Part of a small language model's weights.
Size: 13 layers, 3 heads of 32, MLP 768 SwiGLU, 7.5M parameters.
Architecture: RMSNorm before each block, no biases in attention or MLP, untied embeddings.
Training: 138M tokens, 12038 steps.
MLP neurons of a small language model. Each row is named by its layer, matrix (gate and up: input weights) and neuron, and shows model dimensions 0-191. Each number is 128 + 32 x the weight over its row's rms, rounded and kept within 0 to 255. Numbers have three digits each. A neuron's up and down rows have the sign that makes its largest values positive.
After each neuron's rows, "fires in" lists the words (lower case) most often at its 100 highest values on Wikipedia text that the model never trained on.

L3.gate256:128181089093141093095108182147088083079088108154158157111181156118124123060124081070153155179154176095137131081100105132094191150101200137135141062129114117104114107162126152100151131117134126175124129150198138160168129130145078171136145104125118147181130144128059154123142149164117128154148127121109093084100142151077123146114118144118168080096104133063190074165148148105145129124092163133129128134176112153133114130234109149156133119105105090073152152168116077149133136140136138105142146106072106201115094144090103155069088090116137119157086089195192120160135185113096106137
L3.up256:108180149124146146150172122125122169114119168134178092099178183112118106114160075158157176146153162133181132096114138114122112193125195112150150139206084134200163178168132167135074118118115111122120141111162141125138138142136108149145059164045111082136127095125118166131133169128074125144090116118124120107118190113114080140128115133169115087135100137116215134130086124122118122125046130118099122132128125140095117122182135168051213136133083123153125185179141112141122167148116134161057143123090056093105130107145131150107155088089132081145099127162135082113098209151130111070
fires in: "or", "derris", "kalmyks", "nassarius", "two"

L3.gate9:073221147154166103113083159129162089138064099170125118107190124101192077136121159068152089106123150112068134119168141145134113126134140090103076071105154144120079109198134163151133148101123155138150140167087146195152091091140131205149100132113151174191140161071152107133112114114119140106108177140117120057124144150115159085164096109133154067085109149072083132166177090115097142095161141165137073105170102132115168161152143147086133119121127148113183090146093103132106138122095114136136128109107119066158109097148048109148087151161144198109145105161128125096109123144133163178
L3.up9:116133143131152125142105119139189142152100090128172041154134140090137107174127164088233085134145084112069136104183147132137104148202095121121112132150137108178042093168164193135139098112125130123142098150091121178133103088149068159199107132123130128146141185127130159134185171106129132103114143097135115102147120100140133097137121114162121090152112079090153128110170097121111131159171152114151078145149095173091143129098160127079142091093130157108150130140136109150101157173137124126132080108067067096118055057139076111183049137175168118168130128142139086096112077154101139160
fires in: "years", "children", "father", "life", "artist"

L9.gate637:114112087145081169045135092134124114115157155101106141127166156115130068177105098122131143111096162142134104123105081168111164157135115083154061095078130116081146135182187097071132119087157130121124119097144138094122183156146146139174139068195091084171153136085176119151137108134157139165102121171198113101168099153096123124123147177143133103089126122184136099124142141129142134186139064166138071167066125161113144173161138124115137122112130131135146114138099109115091109109161092114122132138132159119093100113145141250157169137091083142125048099077125100074120134116089190193
L9.up637:131117122091091201081178088090116135155133124112129134166136200172169132195142102143094178138075074097132031134173169095139143129129099159110128100156117075134183119132132105112085144090150136095127141175156197134134146187142096096153127131147115160078095130117082108184108125131154116067067145131115123103085111110092151157209109150117085138104112118111135115149106128126158155143093106197188113153138060215072162078155144139085084169123132125146173162120117093096105102143136087115106120109150115090094168170120127100152115132100096116139133114063174126123107133076120092121
fires in: "at", "attended"

L3.gate92:115153102130166153162152091099119159136187150114167170124127146085153092167098099192184107059156118122119119098096106157161211119116070128129131141130139175168102158089106173147107085211133103137162125096037074128103140125130116118091086159102089151063094106113176170130189133140185133156126208136095112123129098158135117110136108128080123117149103150151169093119109111130161135121145125086105131152131091084124180127076158107160161176125103143102131147111176086137177157167090114100102159139087136116087157104185176123150076106159152100186170129068091104091098102167125103103
L3.up92:119139117082142135159181103164161117150095120172112143090108107129126150143116130147136180120131076084089098147118143135168138110063136141128110164160161163139173144171199111192119095141173148125101121106100113149189108136099082152096110153146112183149127198115198119058117126106110087088129140138084141164118136121104141137181129029103084117164045069069103160081162093096101176138082127177095135099116096117149109143108117115128155126138130150086150151137123139140204111153120096184082104125062106093128137145137096064107084112117054135153101131145095153132072147182143139090
fires in: "president", "leader", "minister", "said", "order", "construction"

L3.gate65:104157157177133145061123115159082193177114109129140099101151132131129129160101105124151158124186082133115168164137092144131088155111116105137182112105171129088119104108189154169072112131095148173086167104141150155043140175146127109122077134060099191166118114116152120185137145119096155136119090129183148182155161076109123111145120167088145060163120112135106107092172105132143126135124094138093097191145157162121125132144160192179169125186091124131155120152133084165118151166104164135108153104096078083130117143173128104103089090118192083189173148149147064093128160152180176099
L3.up65:143156173172148145146161101176149092113148134081097143132115185098111084135141127160170204138068103131069109081203113150160161108096069084163088142124162153117118136160153151151089148130125141131137117123196166183163130156124142159182074105110177109148114101130173049134155128132116172096119156119130108118129127152100126127153072108081141101153160123102122152110106088117078114088111177089110089124153129111111194099182127128106085096141153133086091137098101140141190187101219154124103143165162174072106094149135109129117105125144076188121130102125144145088143068196132111078
fires in: "on", "one", "years", "killed", "online", "killing"

L6.gate39:139127118135131088114094193136130099106100159146103164179156137094147118166107165165129125100125141154123095137112139158122141129164156130156129116176133078120101173132158104130146106129092114131146025092139122139166139139085100151110142148113120102124107196148150128108185137115115144091108196122133035085201185151135119126129117164162149118134076145087056174125087125160115127064048085132116123114105139100128106191055079123167053158070124105095138158154128111137160146120133130149136121061162076091148125123108069220094129099150148158130132217100108094123140124110151113118
L6.up39:130122135150195088150170118121139180111119116083144172112144166176119185159153094138110115094102176114149136135164169097096112105076129132098104139136181207201185097154083136159129103149079122164149156149180120136122154115147141138120106206147158083145132154174116147113132149191101111131112151115138152093094104111120127149118142091164101099172119186126157110143151099115146161171095143120127131146159130164144151106043102165127129041149105116110129087138120096152160179134107115073133136201062124118133134129121143166137183103112157074104077136104118139193116129248131084081
fires in: "and", "they", "or"

L9.gate352:136172180129107129150137133156078081121126107108117131165115098151144093122163149137169192178036160169141120191120125157135122177149085142082121157163166147125147157119092092129176122155092098179173124180169152098085101153129110136134179131111124089170102124127069157130106098121139082203124149216090117116098088126122103090081074137104127133106170138134152053120089154074125139089064131118176096151115161142087114142170134127133162108130130140142102088141139141043163121132128151123115136140114203102167065131086155140099183124139114162122158159119174117192158118151140199136
L9.up352:156204101130128213115139180116177137103095149135158131109124057132083135151173109118166159135075127122140115108120134109111122095155173132144126189123133136136080143115098084101124137108156115118154101125154140181157116137099109229172166096130074136162062072119122138099098167134128124102061117067087105063100124142118076143123122141086105147096132146131122160142147155111118099140106132156115097185142055123078138108221143161120106170112147103107094076121135123121077187116122070124127103087137144120138155132180128122128114081106058178077150076162184108098155172169104157139
fires in: "and", "take"

L10.gate255:129139177095139131156078078158155129103167102173126121127135062098118109166127143150146105150108111171110139160119128079077156041116147147100061099132170118160146113131137152114099172148148131148153100175143108121105109078133180142102184085142162100158090079199194107115119110090147100149131072106141129143115074092110147140087106143104049161186126095113146123056190163057139068108166075130126101111133127141076076136079121115103113109101163095093122163086090174088125162105146126116101086114150177164142136130105137152065121098146148087174122141102140105151170112052149135136
L10.up255:125132136130188129107111145129112152128141092057099112142127159075117093159121104060104149125105153161132174192080168122094094091180143066102104110133151141121099122071143108127192158052135132095113209163151167159092188130124111158138134152174120173112129093123116137148129148150108090120054137115138101167089102128126058157116138123101122174147118169108121090109177112166110148057074089116134086153163109147115113129129089155114147104116070103132144061088143168064157156193148170094157112146120148149159145109095086123108096054068068126124097152125131117120121186139135078095
fires in: "to", "also", "started", "would", "continued"

L6.gate294:142144134130121111097102155150174077103167083178099148153154107118151131152122112140099089131157122122151063154074095154127142111163132132079103110095153145064104092130096136123079070158134105110190176143186126110093161118191141100111073093131147102162094130121151141158116087115138115101116132111130146059117061084109138143199151109122166117084081106150146173115092132102153106107131077079173212109148135125166109115167108150114100157098113119161129148119097144102143144045155078109139140085107110157084170090011036126109102117106138112101138169112144104142116092126165065142
L6.up294:173162094132146030154093165132149144099142076152168124185172184147137102144138054139122145089165214138122084150088125123109134076155101113088094104141143106123115144125114040101061125095133128125173143133107155126047125118102153090134126107141132109151196090149123104177098135114149120085042114108141118127149139157105094113185119145079123134132130093180130148194075133152149100112061117155110108092135095113131145129181152154111166108162123089156188071114106118080152133128155118052113162146081150158077128133081105126135113191122102116170134136118125129143151097115156092082
fires in: "to", "country", "only", "may", "also", "place"

L9.gate585:137115138125146190163159095129151135169068102162099206150135177105124157143112091156076175119129138130089119120087098103189120155050107152099152139160112172126152117125093190187131129148097131171075169053161103111111132165137106154081162066095132076211109189066083116121120139139136142116167100124090127112195159140146126097156203106106129100144116164107168123154174075081110156093076118136167086130101104121122171127108126145116093144153106179149087164100059147191107127114122150187068124100116149112109124116129167172118112165144130165125140106148162103157105139104149113116
L9.up585:121151091139119131111121135087156106110105123118092114155099089132103108138166117109149170132128161136129077147085147120158128154134192132118153136130205126145193170099132138103113125090162121118149115128171147069115051126112082123124131137127134174169101082120169078149087155101144121167065101127084135089128118091124128103188083145154151144084115056124071181152135116213160160148120157125104111137147126088099130120147155138231134150166116136112070116114115174067089059089137146109120112073090031139124082073137151159155172131138056179179117131111156120123134159085098159122
fires in: "is", "are", "member", "synonyms"

L10.gate132:151141208106134082186111196112155119095140074108132120151128117128132083093121157096131093102079162125129189135163105158060140087126116094124158096174122137134129095100122107123147134139132086180182152093158165123152098103158104136152142128092171112133151097089109116122124133176102129098135144078105124154081113065124123078076115075160107136104131086137144151138158132171125132092075103125146097149169111100220072159146121118172091137178094144032152114139116136111172012143152065126070140156127107124118139152100104079130175153120115109131128114136121141122117170077154219117
L10.up132:149121191108140199113159141139096166112083142118126153165110127085117119168084116147161139183117138143073095099126119137143084158118131088172111136152129094092160124098121133134094052159173151161163178077104075139160139148060123090160161165101180186162118108102194075121102114076075152105182086119126133098129065121146133154142108177090114127138127139155141125099170138131128209113084054086153124111074139062169144136147146123156112165097133110112098140142044155115122118154110188139085136130107183117059157105128119142059095155099123118121139155147096099171087090161121149109
fires in: "of", "with", "and", "to"

L4.gate95:148100120170157072115139058127150100130115123091118133170159124133149157099116161100102152107147152112122128131148096136084169146132156143126153183185119140153098107113141155094133117092112105129126103159197118111152105111089147154088074170124078056163143144103091114139083159105087079090151096246107110163143171102137153170117107125213077096117062201097091124153151098118144113082058188129128063128116156150151128100129146153136111126173090139101098181195120099162145088179111133170130124179073154099141143095109136108100184134152158114161110092158093153114132176127109165150
L4.up95:148134094182164163119139151155160132107150084128107132120163070134107131071086173095204158128142137123102108087071204146151145127130127142119120163147165103147084112100154166112085124131142114131129151146185128145111147071092134132145120143075136186210102089133137137142075133127152115124154114162047137146142095098066119124131130095159104138092149098084111071160149109106073144169127126149137062127164160049117149079179138100128083139169111098073135112139168123159176113155120150171147125126211210110101139085092119145081163070129149105139137113215105124106168084126127116139
fires in: "and", "fifth", "cemetery", "system"

L4.gate333:191099149150127121121117198155132122122090172153130123096123077123124165074121099060171183098141153122101124088075104120131129124165142188111128089121125116101124149173103132112150096134083104152129094090162149152159171162101147130133137155090047119194076188059091129111134102108101101140105100163136124159126158162089094118121089106141094169125098137156120118104118120030131092086102114160107147105144140117115084146145138155134122119129083107121153089135157087111066095151157041116174148203111202069178191177147089151102130091134128116135127159175124079156113166152159171134
L4.up333:127140116185122097128142137132116171106129185146156182127176114135175137107176097111112170152179117095114164154075106173150102166172129173124157152121133084108169158132127148134146096138091114115099141096082130125187171115120209141171108155120055092136130153066139120119084159094053115146109163134157087133172143177100093075100131104143141184092135085128100162144062069067137113126048109136074185089119155155075141118130140176151148171130046105123128088132138133104129131124145137146145139142096167121157145133150106151095126086085126105146131161172169037170070146137112110107
fires in: "as", "nassarius"

L4.gate474:121131108187106122108144141139120116116060134119145064141097041139106175078152128178123220172105125145079082134125134123134099140133102135173175156139121136126158076139122159144200158114126154120130145130118086177096041118146138135114132137105081165156170167183074077099109097106101126112127126106122110109146173148147103201127074093171153100120089135155070087095187100137141102112138182124117136094061197135099107107196101115087140128134170162146098168121138189157111070138133130176087096107135093131125103115119156113089150167150134206172087152144113165137127144119152123152
L4.up474:117149185134168114161132108117122110126124141158114137143120103103155164100157118178150243098144113148119091145156195149169079155125115138190105164180160089146172094147130135144130095162180099170116134137154147170085089200105158148100136092096129164114196094214090118138084123116119128115117125111110136127126154145152125144102093111124125094082115117165058059125151092154171109137145163120089139095073139143117161071155156156098163107157181198104104165106225188133131118161116097166082117095135105154110124102111174125155149151153159196141120152152105137105128152123114203143
fires in: "is", "creek"

L3.gate465:174126122090149155145069113158127152144136109166071115109179084105104135136078163141148137137151167137133103128147136155123085150140090075114062102172146229137098162136103099112104161133151088127149127170144128147128134106094124200123147129150189121123119103061163118148104123160153078159147109129111127150147163149138121106172180119184200122105083115156159135136185081090138052081127133180138096143073106183143113122166137116081128084117090137082132153113123093146088185086129126139141181139120111136129122127079160212100112109132169096147098116192162080177083134096199131177
L3.up465:169116129103165112196139084127122165163125125091119120099116111085112108156103137118204151063143110136080125120173121211150160145153135096150127146156129179177118154123176138079099125172185147091152153165168133163091150179129130134142091109144133157158125121102237130164093167184169130169108137085107141131129127144139097105104181162108117094105121123117180114097150137118141105143068134175099130141074085144118159089182188084125130074127027115063172146125100094091131137136127155110114122147094144107103122138102181093092153057138143055147125101154151080124089100146145146133
fires in: "also", "process", "continued", "number", "results", "level"

L4.gate101:158122160143109101101069139149137083147090130141137190079215135174118164113109123124119095136207163131141163112093101093091153138106178123134104031163105147112055096151143124087167135137186170068173142084159115142111133136110220145115092106167166115110108112137169144160049103115121113095176097213245112087144111133124155144132104116110151100067133102148127204147125158105107099118141109169107110151141117146129136109159137170120086115129127135166120044177099165124159127095136123146152106169140134135156122135085137130151132174118140134123096150129150125159112139101157120094
L4.up101:096108167139107093137055080094110139095113089164144153109160084167122105166106116198115139119162114155199130121072102171121177134096080130113137128129162044122107115075237137109174119103160093101161151143166162136186138084118131137173109117157156159132146134146183095108152129110134173155131133196180126121106163149116114117096122151113142152098078107151100169163132129149100102123115140142107090163093125145131129056124153191154083157130131149202100037113116131076112174107140139159176096135163170156113148128140158102175183123116152172119145155179195130081098130131130128138
fires in: "that", "was", "geography"

L4.gate332:128167201125081153164097135131126110099147087138118067080111106142189076193128124145084107107077118128135146136099118139189079137148152124114098154137171115193130160153086056098127114119094159180081159167169109127139114136161114142124152103115175145074105077113120102110143106148128044103107106151126176126137054233137090115130121091168107161145126183128168130062119167118191095099077127118100119131148112126175182076123121088151122075146066123068107142109115101105119152143181123116112129112135154180126142107101135147141082144097158089066134194117102120155145150137136140143
L4.up332:173129132091167120139120075113109164124135146108146194231188111180104143107076117142111119137133129108166153098134178130105132066133183123167128136201116089144143098188120196142142133086139141135127202110092104145108089074079162149137100139109176062063140079138110147112059146138131120092142092143107130156084123103077151157097136107188118045108069125081134135139067134133129118183147072170149132122102108109148129137128122167112157160142103131108098125199139109138205131131085104140130175118129127081124117136123130181146087194157158115139103126161162132087125163148103113109
fires in: "and", "end", "basin", "according", "ahead", "appointed"

L4.gate681:121163148123118039110089097163131103112108098091077103100138114111139151129110096112073139128129126178125132180108157078124107085142175093139080017179159234157130084179137093109217061135106145114157117144215090167157095103115101139111177101116148092114078156159126094145138096117060131071154139140148118127088119176106161108135174142118181144093117123114142150109126144155099119101187116129113154109140106115183156125112136092131076122111170154102106164143078198142163131115167118126110117159114119121166089093110113127112129146137178174137106127093101171088158126164128111154
L4.up681:110167139150139099191154074113089138144111100060130104114077129099164160169169083148123097058133069184131133143119126142090143048122076103179140093142104184155125100140146120121162096148167156075191153134141104163135128094139154139116129020158160118166139134190140128165090137143125131085134138151102122124076120133176137110120179118118130129148123099151097100115109143157141115108183025078080118128147122159166177103155179149087147129140119121074084175154084164094159151127160121095149113080106127151154096097132116104142088104115163087104175121150109112080203082160122102143
fires in: "that", "police", "entered", "entering", "due", "policy"

L4.gate585:190181104131086090137134165145153182139128082149075198109131154184166141170142091146153145138093194124121152190113127103102092081173117116155103063136067122153117140191081109171145142107093163143130174106085102114144134106154136153117146136136167118098101095122097139051121135132164140071094092129104157097085118138116070163120167116153163145170106123148115135109082144171140141120109106121177147172073055142170123169097124107168121201129138122177162141114076182135136154160089161061128121125114075057090084138110133119155134112161078137106088159062102130102178137145139134130
L4.up585:053141133116089178129091170155171085150119153174179205132153099143155144114138073172129137148175183174138098146115118133080132107091180133045137154134115160157163120136096107122058140145093188146135149119130163152127143137123124151106095122084121117128141142124135134173121113109067123114083079075087189166132129148132140077153090085155083071149109146160123134140097075158170171129169130136106186132112150138111128159175148164145152145206061141154142104170086114174114165164129071180139084122116106120129200127177156128120101151113165170108117130167155155122088199093112095116
fires in: "name", "minister", "location", "according", "names"

L2.gate683:090100156107075098111048117120126038037113101100096098108068090128080150123166105126153129174113112155166131132123139077177093110082187091139143138121126111105148142140065117122137124094125159141134108057185142107167075132126171122119112079189127098086135153119128179101098133170137140112152152141123177091105118174119127151136127120123114137095142171086159159149079161098102125113125139157176108085106118219189121125188126093110115117098188185156117116140139124082172076100110092140192086123151155124155157141126095129193163123097112144099121133126125158112149154194193115144
L2.up683:053115117149125135095091118105128068105128134135103141113101132090106135158151134109196147126160088140186135132137086111147155086121151101099139168094114066123112164071105134115096085122162153137169130053180134123155136140141167170192095064214136112114187097102154133100106119204169132127167146137165225126102115140133097075082110099107060132163162148122138090189089112070115075150075143140150099120169115157146161137146160114133102124082148146125100082131143111079164110109176092093200103099110154104077130097104150121177147136094124130089141104123106084132182149144110142142
fires in: "were", "was", "came", "london"

L6.gate346:133175065155117097123086125146168132111142142139165136138220111159144127131112111110090130113092141126080085174121114123118125112061104127152051140107147140170135143116155077094102183103156142144145106142138108088152087084144107113064130068142137110125158132154148143146064125168105132125133074157149207100093093071130184105185156111179140101094133147177085102104135111182226102102073106095130130171093141141120161101097166106132162207150126117124117073173091120126101129110116139104086136160189111158103173079081086135099119144076152137152138107179136125120058153100155123138
L6.up346:169134147161179160133112145121162109083133132131097090115177119137113160135135188123109039113024116080116069106106187141112175112123136160155160109177085103162144142157192097088152157133089149138160176116136115175165156153140133140160099118119087108108126123139187087129059145102126147170164157129172133127102062132106085157161151192098128084109109083104124135081118151122170138122152111114117100174129101099114134153160209118138110147097109055140131111147117125117140149116174145172114107113134116131114141108073167127083060182187126108084115065158175111104092082131135196111
fires in: "as", "during", "now", "turnout", "according", "at"

L6.gate150:190189136107109066110156156124144132081106117159056104171150092128139135094103130121163187137145166117123135168103172114132078138126086079107123129196128186158088068163096086106134067106094154162103130083112169150165146128137089160144118123153190122127092121185144093130151195160113130155127163133169154117131123146141065205141214069108136207119080140115126109120108114124102137102050084153139096099114088075154124129107090133120127113117171152109083188146101152096101114168114180107095165071142110096125155090110122128091178115162130118108143148160076105121151116173130135142
L6.up150:138081040074169063085135128126108099133133159138159097152167118091149095111139081120097087158095099141133137167214131053112114156103135182144153156143100147132174042104096152106081107161113181141114128166114073069142076138125097087099145178079104130104167118101095152150097170104145165077131107075163148111161162164124092163142143106152138093133133128149106166135144114066138137165131111157124081132109111131136111106148135117133098139096097114074175097095109077120129159143104154095054168138115142159123158126146146168113165121165164149200170125161091121141149099172166146040
fires in: "and"

L2.gate303:078180127094164151156136102120175148152142107144145125166135117132206098106116166147079193111119104087142142117092143125145184161112148118151130115146131120148163162191132154150142138124201131170146132102155103172102148089141141107152066132140095160163106143173181092115117138106102133130092138122161080093180192115195144231126087146137084111137125166149060109087120155118100121175123115104108086143114092094145150103145143080155096160093129142103183108163094153180179114110126174035145144102136112144120098124092152110151110150133151194192161187108075132100170145094145121071
L2.up303:088119177134113081127087207134115152092127016110133095133119124134148155124094139150086156125097154134104117109105120077149160095160154079199138151121118136156119109111145156117117142184143113154136160134118131174127158115187115138176092081108137150077091130125176168113092167127078102102096097122119133109097108082142074112168095074136147132124062107150111108173187135144108097105122092159141094141175094135137164067099140096167152099118131111144149084104083168153122099135126120063113134191157108099099144120099140184132124167082114076154121041108108088148133141013093092137
fires in: "after", "began", "later", "those", "had", "international"

L9.gate209:141165161104139142136129105100151079157172090103095093155096085087113162116085059125104149157160198120135162123108051133136143086127178139070184104121117157170135089171201142150110096155152127114093126091134152134159108113118152152107162102115159099145126111103135184106101117164076122097074127073115122130113146139124206087105099102153177115127166142067111125125140152151097167091136087197096130114070117131156186143106130152093099132176139181160161154220133085173138121106118116144143081128154117118106130111140135136171106140131104137157148097156208156106150169166151236142
L9.up209:133101164105096104121126125157118120154109133093104183147147136169143122131119158127099101156116151120167086115157140105136132162078159139126101130157078121140189115122117041093094086141183116205096125130143067112091163122142093130134097165086174217128068125116130110182070133158162109130144145111080120138123161043095113151089087142158156141118154051064116178136066134125174126134115125135143107153186107132147108086137144119167104138135107124127123125155154054058117080147111147105102099191087116197122187123157087096117120107164135085113128131161144142125143129154066035144
fires in: "his", "and", "an", "type", "popular", "to"

L2.gate415:113183169136121147132145138095130121140174158177099131137132121169066124131122119095100072130151152142146149159128107161123148064141097111160079130127160090142121101087104039125129154136112000216126110081126104123144095141094094125164134094128135112145170121073176137174076102111109137155117101127103184137096145180126089113071111151141135091100131208202158107140173143102134147181104121140096142148170154185154108132122064098159111102122138103124139128147125148111112133077163140132119122133188139204093095098142110105130194139122134170107136121096125084071147184091148187111
L2.up415:135147125129180125090140109058150169189140126176139126176180137155122173160135141124090100111142155110163154146105137120139124138166109174137118114156117120119151128077153109143097102150124069123135150101042131065067150104081176148128087103180136120073161065145171113178103150159165120144171153121157137134189116151142088128145134159102079068070155166094154077114115110089119150154125093128088164141065081126149139159195163182125117121153136204165116173143171075131106192125074137164109137118098066119123158127122084068138141150175130140109140112076106139111139122097117141049
fires in: "had", "season", "election", "year", "emergency"

L4.gate0:137147131164153197141128127123153156125054080077113109110057153103097116105066140163179084106091110130130102169183122117141174108050163195081106156129192142120127079110148168159074094135147128116122160141069172207135082127110171082148131160135120163108068162177124109110169160139095178140104162121128097162091165121129165139077125085138117115191104108123071124150103088081074181092147131128134140145135134178143170164135133144086127157124150149119145126109103163149149135137092191159074083084099150122168128144130129139129134167165123106093127211107110169127118135145152112182
L4.up0:135093076099128109145099170145209116193148153221167164109109104111189109121124139094070163119158144175122134182155154093170145167136095120163102163147085073130116103093122169149154125047116195078161104095130150110097132149149108137100109138129084102131097135144145142047124128112115105077143156131138115139164113100176129107132100073124118077102114196102113143095161083145181125120117138136111092134116136176130149184121130159069174112114088106130195117157111096113126167126163110090098095189094134091048099080120132136088190105119069145143112110131161071140141142141112120098
fires in: "government", "president", "leader", "politician"

L3.gate226:130154153146120153156134163133141131116111059098147083144098113117141133193123116180138100132072096129121077093125128111076163108149074095175128086096115200109165084143087121113207143163054158115149151146131125152148148089196112131079151063149088145142115123195107105156156154088125145117142188130125144105180091122173127142073157105109130129094124141175156110107094139156075145067126106138128141108107038153188097104150106109122145140145197200178097111089091154121134134123091104120152125103129168168109194121102075120078105164109159151163138124153117192110146102175090134157
L3.up226:158086138200136098084169150113127111099099093149119163160058116085170104213140122138112141095123119118112086132145112183086132145168034115144107129122132134137141126105133149125157108132123106111148136126154108135181136119101138147117156119166067141162198049152147065189108153108167172095167134105127197109178140117191139087092154121134118125142123128164143117147061110144099122057132136085111122142065089125135124080077172132113113088177166148097066109079137147118103160135075179119131159076154133151133182095106134107084141166106113197135157125085131098117137125116053158149
fires in: "may", "july", "january", "military", "mayor"

L2.gate512:151138143129127096063114144134133196118128091178094145139144152136123126072000128135150159161123110072161150106080088143000077136116122097131109142109124110084111056072089116161082150165077154214088120122102153144099114104117160126133075160093171124125149121097170073125136095095180138125119134135150136196089090140120097125123091167140103128137108150146133126181158125108108122163062123131142081105126117121108162127167124131158141142135103156106158123113060164135104133125129123101094176177150141135078121116104136187131144100135111132167155112111109102096126132119131104073
L2.up512:094131104160204120127158148127119177114146127148122160186158163100130067139080128130155163100117110053117202086125143175086134178152137138157154140157137086152151126087152158167079110147103149137107139108097100132086156140151180115142089105105120164106151085157183096187125152134150159174091164130127139153112099102143151078122125177110081071181115119156149112141106146163063177194090138129104103171120070102082211079109170155157167127157082156121133137082154095099155138153120186063135170149145083130047152104139144112136131112158123103163151102144125078138160131163084126086
fires in: "career", "website", "company", "born", "association", "release"

L4.gate206:145205172133144133095114143126139108158139116136145111126136127188178149051068134118135108168132140129140139155173096130113135050091119119156126117150188146164063028095164153125112186123135168185155112104117148161160147060161105112134125134120117072173159155132145093128118109113070100102157138142150086158086120148129143067145105067150108129121114148095117111066211099171151139091139128130148062142140199124167102119139166119121167079074135163071120149152124176157147092141111100118066152148157115162116090105049117164117089160167187173149137159137120123165133116129121119130
L4.up206:084173157158172132101187175091135092155131148096158123186099153128123082133123146092166138116110086118119149182162106161137160096146063107157179160189134082133069116094166145141085122093155156124205110086117118124149194096167087066142088140110090078163175129132145096141088191109082147141158130140129134142126113068186112097109105097096070129140096129087092094073140066153063151095144131099119123151092138105118131119113217170142157126118083116147073146149167107114128121195113109169146173103127086130083152115108178150162089095137184118135151146119098089122163134129097125125
fires in: "who", "many", "that", "england", "various"

L2.gate699:143148139103140073100105143142192121181143104132133148113158131143130163083100153145137120121113149118096143187157111142056193058141119097105120117111134186126104055101125127134126148157131129094151162128150120158155045072161145108145124085107157073191156144109157072114036135164093131109162163123165137147134128131149142087138093074136046110168091086099104154134194072072144121086150101121094080108143167115101099141119116147113130123101131097064148066179114182131122098152119072138071137141124124176102123086073163122142132121102095115147175069129108092163113128172099155086
L2.up699:080112128130216125127161148096150150201171119133186169185144159126148085162109128173162155106088126086146143140160158159131206082159110152140174124167165082144112128102144135192029101177123083091147183076117085172104126112163126071154125145111150126128153099150180131112097147165111176182132135095109167124156127126171142096094104090082085094147156045130148115134158113137112175137142120053109105133149119107105149086087154159183115134128097119095141128131184118112146149157119139148121141134105114129068154084175172123185084142168153116135187086115118099132155122145091151113
fires in: "born", "married", "career", "after"

L6.gate276:150133204112127197135115153156169134108111125175150120114175135130116133079073117187149139099102135061127123088118115071127139186148128098124103138131139142121127130121150096135135151138182147185123141063131130192165145070044107107130080101163144130139108069104128125151127094156155075093117151096127157139149111094155113125204102075087141123130166205119157100169150117107154169141092095148155094147153129110087174082188154132062175135203129155121096109062095103138174123143090091098132194145175137145104108116101128100187070144116129122187133080145111137128148142134143157072
L6.up276:092134139161108130134120116112126173165094109164152111162110127138128109101132207141146139133148143096146134094189127140087105155170163186165157134118131084115166091092148139143108123111137139202154137099191151134133138134147113120168120133091109114127117101053084120153138152159112129184119146152145174160181109082132125129150033152119153052134092153151128092117158147116087131131052093094123013132110150089113096131066138084123163127120112132096210093071108139098155089189074117108095183152149140104125109169147173134117147175132144117176117152079159111148167117100133105044
fires in: "s", "during", "after"

L2.gate71:154141089137133157163085139120141093105105132156151071138083080123084165136149090081152175108121022086172086109127117086102043156110174122167085202121083108139131107133131130127068135108133126144092073189087121191088137056084141152137164131099173155188133102170148119127147144105140147151079146131132117208149144074150130057092087149111144172144096160103121197166143090108109117168195102118213095088113151128160101144108142093148113143063119158142102173094127102136136139128169124116143139159112116122136160125121132146103115188115168119079141151112130130106114125129150130111
L2.up71:152211099139111104139097103143176110141127126125126117106121139113125119116159090136125171128153155117157148111154154115145089180077199141161125135158163191157109060148108157107103113140143127190105158155109130169111081113086180171148087176084207137132110144127188146079111143135102158103060154149161146160115165077147116061080146158143189142182104103050145113178111093162133127146173100129158121113120085123125117143092122129190078090129053149117180095137137102145162135148187165102101147156127089084141162067140151141178102153156194101146171087155110106093109109125144159141
fires in: "this", "order", "business", "council", "personal", "nancy"